python train.py --num_hidden_layers=23 --hidden_size=192 --num_attention_heads=3 --num_key_value_heads=3 --head_dim=64 --intermediate_size=768 --vocab_size=8192 --hidden_act="tanh_gelu" --norm="layernorm" --norm_place="pre" --norm_eps=1e-05 --positions="learned" --qk_norm=false --attn_scale=0.125 --bias="all" --tie_word_embeddings=true --parallel_block=false --init="normal" --init_std_qkv=0.0236 --init_std_o=0.00348 --init_std_up=0.0236 --init_std_down=0.00348 --optimizer="adamw" --learning_rate=0.00251 --beta1=0.95 --beta2=0.98 --weight_decay=0.13 --lr_head=0.0074 --max_grad_norm=2.0 --warmup_steps=383 --schedule="cos" --final_lr_fraction=0.0 --batch_tokens=131072 --max_seq_len=256 --doc_mask=true --train_tokens=728700000 --max_steps=5560 --dataset="wikipedia_en"
MLP neurons of a small language model. Each row is named by its layer, matrix (up: input weights) and neuron, and shows model dimensions 64-191. Each number is 500 + 25 x the weight over its row's rms, rounded and kept within 0 to 999. Numbers have three digits each.
Before each neuron's rows, "fires after" lists the tokens most often just before its 100 highest values on Wikipedia text that the model never trained on.

fires after: " in", ":", " the", ",", " was", " In"
L13.up673:484560475498502494523463490523523517507518493521510549491452521485489478516474509513457522488528444497470485477520492490495502515521550521544520508495540509494531518497499499487504492446505502538457518466515543448466498501464526544504489457489496498479490492443487515463524539507508494480465468519509498504479545481499530513469474487499533489520480483496488554533502484495516522483419

fires after: ",", "W", "E"
L5.up521:545473509492494522482494506488572480522509526525491487478483502559496500508522515485488523549492472512534464505542494484515510511549494530458489474496502497542460492478544440494510480476493512488503481480496447487505498486468505518509463464539484488525487502520464525492551522497521505544501484461491498474502502535562525543510513509512550499444465488525476544513518474481493476492498

fires after: "=", "s"
L13.up426:522556478524502461525461491511529503512479479504514499467498490487494492494527558508502516498500534510500488498524451505511480512502465506512503499506498533482506558512504494492514509477461513502492516458516517474461454500477521476482507508530513508479484491528497481543552478507506506464505503504475489530499490477546479509457526511494514527503480479448507515562508505483492501471488

fires after: "=", "|", "-", " the", "\n\n"
L5.up759:455531519475516463499538539438560508530518500494487506526510499488477510499511521517495429484432479500489477524533460519497521508501537505518503529483550429486535477513490503484546489526523545495509470479487563486496555511497491483549499546499514510497486526508504494519508506513459560491480501524495482503443510515491508511480497498479472466523472470502503497466497536531516495511414

fires after: "|", " Gold", "-", " Silver", " /"
L9.up249:529522469444498503472520506491567470549512518486456506511502513467466474472502502490516519512472513499491539502515469511520504507463490528487536486478540488506515472527507500538516486541492492499521535509508533487527521524513490469513510489544497487511474517490468542504565492507452532500518468517519494515511487486495472496497483524516502480480533479467546514484523520476531489478484

fires after: " the", "=", ",", ":", " a", " ("
L9.up697:471520532479536460505505519520515502502493488505501525503505470493486499513479516518453510510473489522513499447537470513489500513485480511477482521484532470443538505510508484498520507514462497545475535476514558522510476549443515537516499465506493513519494501489476526553454505505453488478496490497495469498516557500547544507495479506505492457512484467504510533504462475496489484489476

fires after: "|", "-", " F", " ", " /"
L7.up177:525503473488470475466496463455499489510517524517478514522467501513496498483490476453478484452448512523483536526526483506517503496525499528490509495476484475543523511512506475519537483510506476484544499517516564449512554529471485492554481472521504519535494513530502505514515492492463514484473513562516496507456493524489502506509447467515525503508507486482495505501494506484526519499450

fires after: ".", "\n\n", "-"
L5.up492:465499482432485458490456494440526520503487508537443482500505500515465490504492518506510461500501499511529492567487478515508486501478513539486494514494550500483469466467521465510499523505499496534515520486515513523519513525529515431496500498526488500486476512492455554485513522501494525501504436521482480548465484528514502539481478532543513535484514473503481482511489473495563534487470

fires after: " |", ".", " is", " and", " As"
L10.up435:505517455489491472470485510496496551479502485531486478530477489514497512461499528506483490528523500486566520494478451526520460504489506525496510476469537517467519546515501520516536514503508489560470487434500504526490531471505556504534527461520510509496494505440453526478485484510494568506474483523519495494504576476536519521472526500514517458491521465490465522498493465502541487432485

fires after: " |", ".", ":", ";", ","
L10.up351:487523507451504507546494494495582503481488503484484483451487501501467499492515524504508461495465535523490460468469473494523514542486574501520517529501499480481512481496518509487544525501523497519502470469485488466481514518409520546558530472505499533470488497459505506511558497491500512530478480530480493525449517502492491509524496495494528491522558499517473551471502498510527480489486

fires after: ",", "."
L11.up111:504504492473520518544503524490553538498511469521484512496532464514476497471522509477487494481487496481487449485498471499500504552519509479516521538500539510480472475518520508489493527505487487552497485455464510507487465480497486519558512526492476495525479524482522494488517466487526537493504483539465488465515515489488513482510497508529543461486476502485462512483489493480524523442502

fires after: "In", " (", " In", " 18", " the", "\n"
L6.up36:480561477478476481485493518515538537562497443493449516535511511480470515480503495517485519504451531543496468475480486535500522513484503494511509528471538478452474500510532470514543489487518503513531480463504533516495474486480540485510497484516489524489490510490473499516512490499459523518474458484500428503500516457501519506524523517554492506505483482467540517492479468495514531437429

fires after: ".", "=", "\""
L11.up332:504494463481467469510512501494469537475517479521449439486529497483478516506495578481517475502520481523535490524486466505530491508504508529487533488484481496502455532483531472498507494483529499526513498485528493501500492507502563492518534451576504520507495516478463507476506545496479479484472482477517468524464493490487517533509490508555483494478524498499470506521477452479553542455485

fires after: " |", "=", ")", "|", "\n\n"
L10.up254:502487485474502472476473511449523492475498517518461462509489478505478501515504540505493519483503470483486481527516489519490502492507522503508521542526544445528481438533560466476508497483523522491495496513468532502505524529531535469517511493513500507498501499489486541496527509500497537490544426532485492512494515521521540487497434552489499520485529476506476545523475479531503490490452

fires after: ".", ":", " that"
L13.up535:509496449474473506486500488527553495481547550517470541496522503509480543464492513461549457483505524528499495495505506529508485531516543472531511535495515508464489501470532524487525532498526512553488473447505509483512477483484508530570506526506521477494486551506484498515511471488475506498485504473481527519461520501484521533525481499540504494496502489476504514438484475497507520464501

fires after: "="
L14.up530:499473533459503475443483501474488514473517527533503486508476448525502500497500498420482497549510522521489542498558465542537486509519491525522505448499508493514508487484551501518458502494546496463526514458485510510486506486551477508504502455602501499519479509482505512519490463524510543514508475487505481492528493519568486520514486513550499488484525459491489530513495494520569475499487

fires after: ".", " .", " |"
L5.up157:453499506504527484473525513486503498505504543521451496527517484478491518443493507472532468458493550517507473502506492496518483544485490499529472564482523467540489468487496456478562481497513500547511503466507523480503578489478530532579497516507482487476497496474490487474509503504472533464456493535474484543473524461480530526505512526540512504479493494519485528469498484520488500483474

fires after: "-", "–", "=", " of", "\n\n"
L14.up546:503534556478500476489465516514569517474467502482524510518476510500489522494500505463480530497473513486430539480504454517505502510486439507524546522480484512515498481495519504474472452470540475536503502486517549515479482510516488479504492520518477504510492505502524499536504482506502506549509451521483471471493501450509475449455519485501479530509494466439512489518473505512468526507494

fires after: " In", " the", "In", " a", " in", " October"
L9.up300:466546515470500500526501496497495519495521506509487545534477477491484512474487526522475493526503505504526490441497478491555495491510512528481505603523510490471499521505509484511509477468512512502457501514525527514477480514468516520489495505460536491493493505446476507509519539498448481425475473480454488511468518503507503535512516530498498475488494473479499516505452481516520541475468

fires after: " University", " |", ",", " in", " Mexico", " Gallery"
L11.up381:471503469492472509505527457438520508451507564493547557492484514511480492504508518509493436543449469511506480511540497527501487530504501521525493505501534473481530501527524492477479496511521504513511467469480481469489534498476514550514480521500481487522464519499465479521525463533506512511502476486495489511508519486529530504481518504448494549540537500513459558486547477556527486508449

fires after: ",", " |", " United"
L7.up607:470538516451506511552561534527497529540512508497474533481475483495472514490558514497505491494468462529476520522507488517459480546535519510521458486474559511475528470494515456479477466478497498520504515479497491502490508532452511568518485466511488481513464500489454490498517511534491551524498463522490491470512503492482520534487549512437522496494480491459488533489489494524517502507489

fires after: " and", ",", " to", " |", " a"
L5.up538:523474526474520520489509490529555496529486521485499508459484526507484498464513491492521464496444487521519511508490479526489520527572471502466523554495507489547503505480494479458493484504489537494535466487544522482493582501481505507512467462487497490478490501489480468506513518496460536572455499569515512472464481469509503496501530504532494539478466495498489484445493524496485498519462

fires after: " and", ",", " served", " was", " the"
L12.up337:513528540448552491519533516538536505533514546521500473477499533504491506471541528472499526496507473493497469484551454514502498495506511508466442505470561487464508508512518472484505439509548536525487432480496489520510515517493495473509534494521511515526475515465457519500512489514472561558490496535506524451491493480486512526485483503490509475522476460497483495501497495489512461468457

fires after: ",", ")", " New", "°", " Mexico", "="
L11.up704:492500505509508486493500445501511503493507532495480529544453538473483478484489572514514512542497470525511467511556488509503476519495537521507465515493509493517543479496498490499461495460489505533514467510515505472492547500483486546521484513495535505516484530493479489490535505505498529483445491501482486516500502461517536501454491492439489544486524496516468537536467492513519470472457

fires after: "=", " pre", " the"
L13.up389:511538499475508459491479554493500471461468510520495497507514466508486510496478483471443500493549522500508502473505456514539506487487504515530508530454509498491472467495533478537527507475499479541506484484490565497501475519474461507524515489506501507495489491494469522495514495503470486494480492492506464518482541521507502449469481531522494500521494467478485525494461503509534519461473

fires after: "=", " mid", " the", " ="
L16.up51:517552459470456425490472477512493488497471495490489532518467524559480514513498517508510529512484515513552479475528470531503480489492495512473502530507519501519449506491513439485540480476456489494495505502518553538457521483533465499493498444522478489478494511488494489545463464527503532471500520535490506523491519499547539474515500503519464480529508468490506471510489491564493518513471

fires after: "=", " |", ":", " of"
L6.up647:522518485483527503489497528480548510523547501527565469476502516510489503442488524483472481523438503513506493484505495499491555553505528516519506488483500494453498534505498543524484446460498497501554491452466460459482482522471552525536507483491517479509496511476486491549487462505541508527446531476539513478486522502517489493504508520503490493510547492506460527503503487520501468470468

fires after: "\n", "\n\n", ")"
L6.up440:474525498424501491510501486466484523516484538522454481522493502501477492486491554503528543530453506494498475524495488527479521525490471514468509524517525473507478481487538524540464482497450514488500536497490527533498497522515531503495441502564493501515485509480474528509514515510485527508519472506493475514532507491520540527510457530475455521485536467504493481508498505515560521547439

fires after: " and", ",", " (", "|"
L10.up170:497506529463517486515492488461500514487495525554459536511518529500494482456489526509465500475452462501465507469537499500494496517504563491452495543511546486509559502488539460484501466488534557498505505497519527509507497504459472445496518489518495491483488484460482487502489522490504502510501458558516506523513517542497505496557495491500514515540513490502524498440509519520496461496516

fires after: ",", " New", " in", " South", " North", " of"
L10.up197:507515473503473543494511517516527533440515536488531566528486521481492502499513500515506505524515499509507509498536504521510482500527536529503467489519492471482522526526491465508444505481509520520539449434512503491483504486531502523489458492545530497494482527558483474523498491510497508523484494481527514517509507458529510465503532488447488520494498480422489552467512462515528501490478

fires after: " (", "\"", "\n\n", "=", " |", "-"
L10.up21:518487479495499425466472484488542486509536556526516489476528489541480507464500555472510522510498479504481457522513470501487491576499520505514469472512525507500506468506571488497490475487467570516538484493475482455507516501479533522516526534504496498491494519478520506504550467495506527486477482549513507517451570501504508508494472517482522485495516514463504540473517499516503450479487

fires after: "|", "-", ",", "\n\n", "In", " the"
L5.up113:455567479411538448522482528497514500517484489518468523525485493503478467476494513524469526514505514485453522538521473537521495493493517508513510530464508492501508442510531487537523475490480494504499535470480563536526499553497513475502493512504477509468491511534474540514522522513487538493518451522490452509516511482494496494502476513500493505520492468494527489475496484476505501481463

fires after: "=", "fe", "|", ".", " and", " ="
L16.up447:507495475538525451530495525510504521510444498506488487497486479506490445495503517514507510536505480510496518483503491525489480500507460503513498519500513490475484517569504499500515492429488486522410496509498514509478481476532468452510484488517517493476506500495418517516506515521516528484528505518482496530495514503561532463497498514523478473460534461490498483489484515497534449516520

fires after: "=", " 0", "1", "0", " a"
L9.up527:522479531462505484454502550546521483465517509513497486487494492559493484492515517441460495523497470507497548474580480519486508521534522517485523433500504479512481522541537498482510487475488510506488546465482501512491478523505510514544520446514513511521474509519471462508521470543493509501508475497521494498528552476549464499516508517549529491515502483518499496555513521491507469475516

fires after: ",", " the", " St", " U", "/", "As"
L13.up446:488511494483495506490492498518499512537530469520485521508477559486484485423485494496457510489488448475485477452577461491515507514498537522467457524529519489487520514494499490469482486474453494516549510514533541451483531508465531450514499516498498488491486492472474517533500528515491506529440470548471521489479522501509535498480514470470503512495499501504506504539501475492510499503451

fires after: " |", "|", " the", " and", " by", "-"
L10.up160:467507502464496481496512525457525483507513500498495465480503527496473521490518521494522471500428517505518523548502484513493529511516538479478529485515527457456467513490483482497554505510487505463511485492498538508465542522487495447537481486490512486491490520480486487487503516489523550523451434528488516538433493498555525502518517525481498487503520467512478521459510506522517491498466

fires after: ",", " and"
L7.up486:490514528507527529470546516514510499515529488541484509474500511539497544442520521485501507503482508522503514500475496484488505512511527513464449506501480529503516495465540469503501428476546486495478475493523470500502529496471488511515488480495481508499487503488472513469552554503473535543534490526505510456499500491497528520518577550514513490447495490522505499459519479495494516522470

fires after: "\n\n", ",", " |", "-", "|", " /"
L11.up258:482530501470484461447526497502534502526468524507456529541496505560485481472502479527525502498480489480500524509498476529474548502515500504457498525494569437522519470510508447471526477489490528491518491497508535480484532529499504441503528515516504509461506506474493522479513526497474513511533485545513498547441516502495483514538486543487500492505463487496503526493485500505488497465462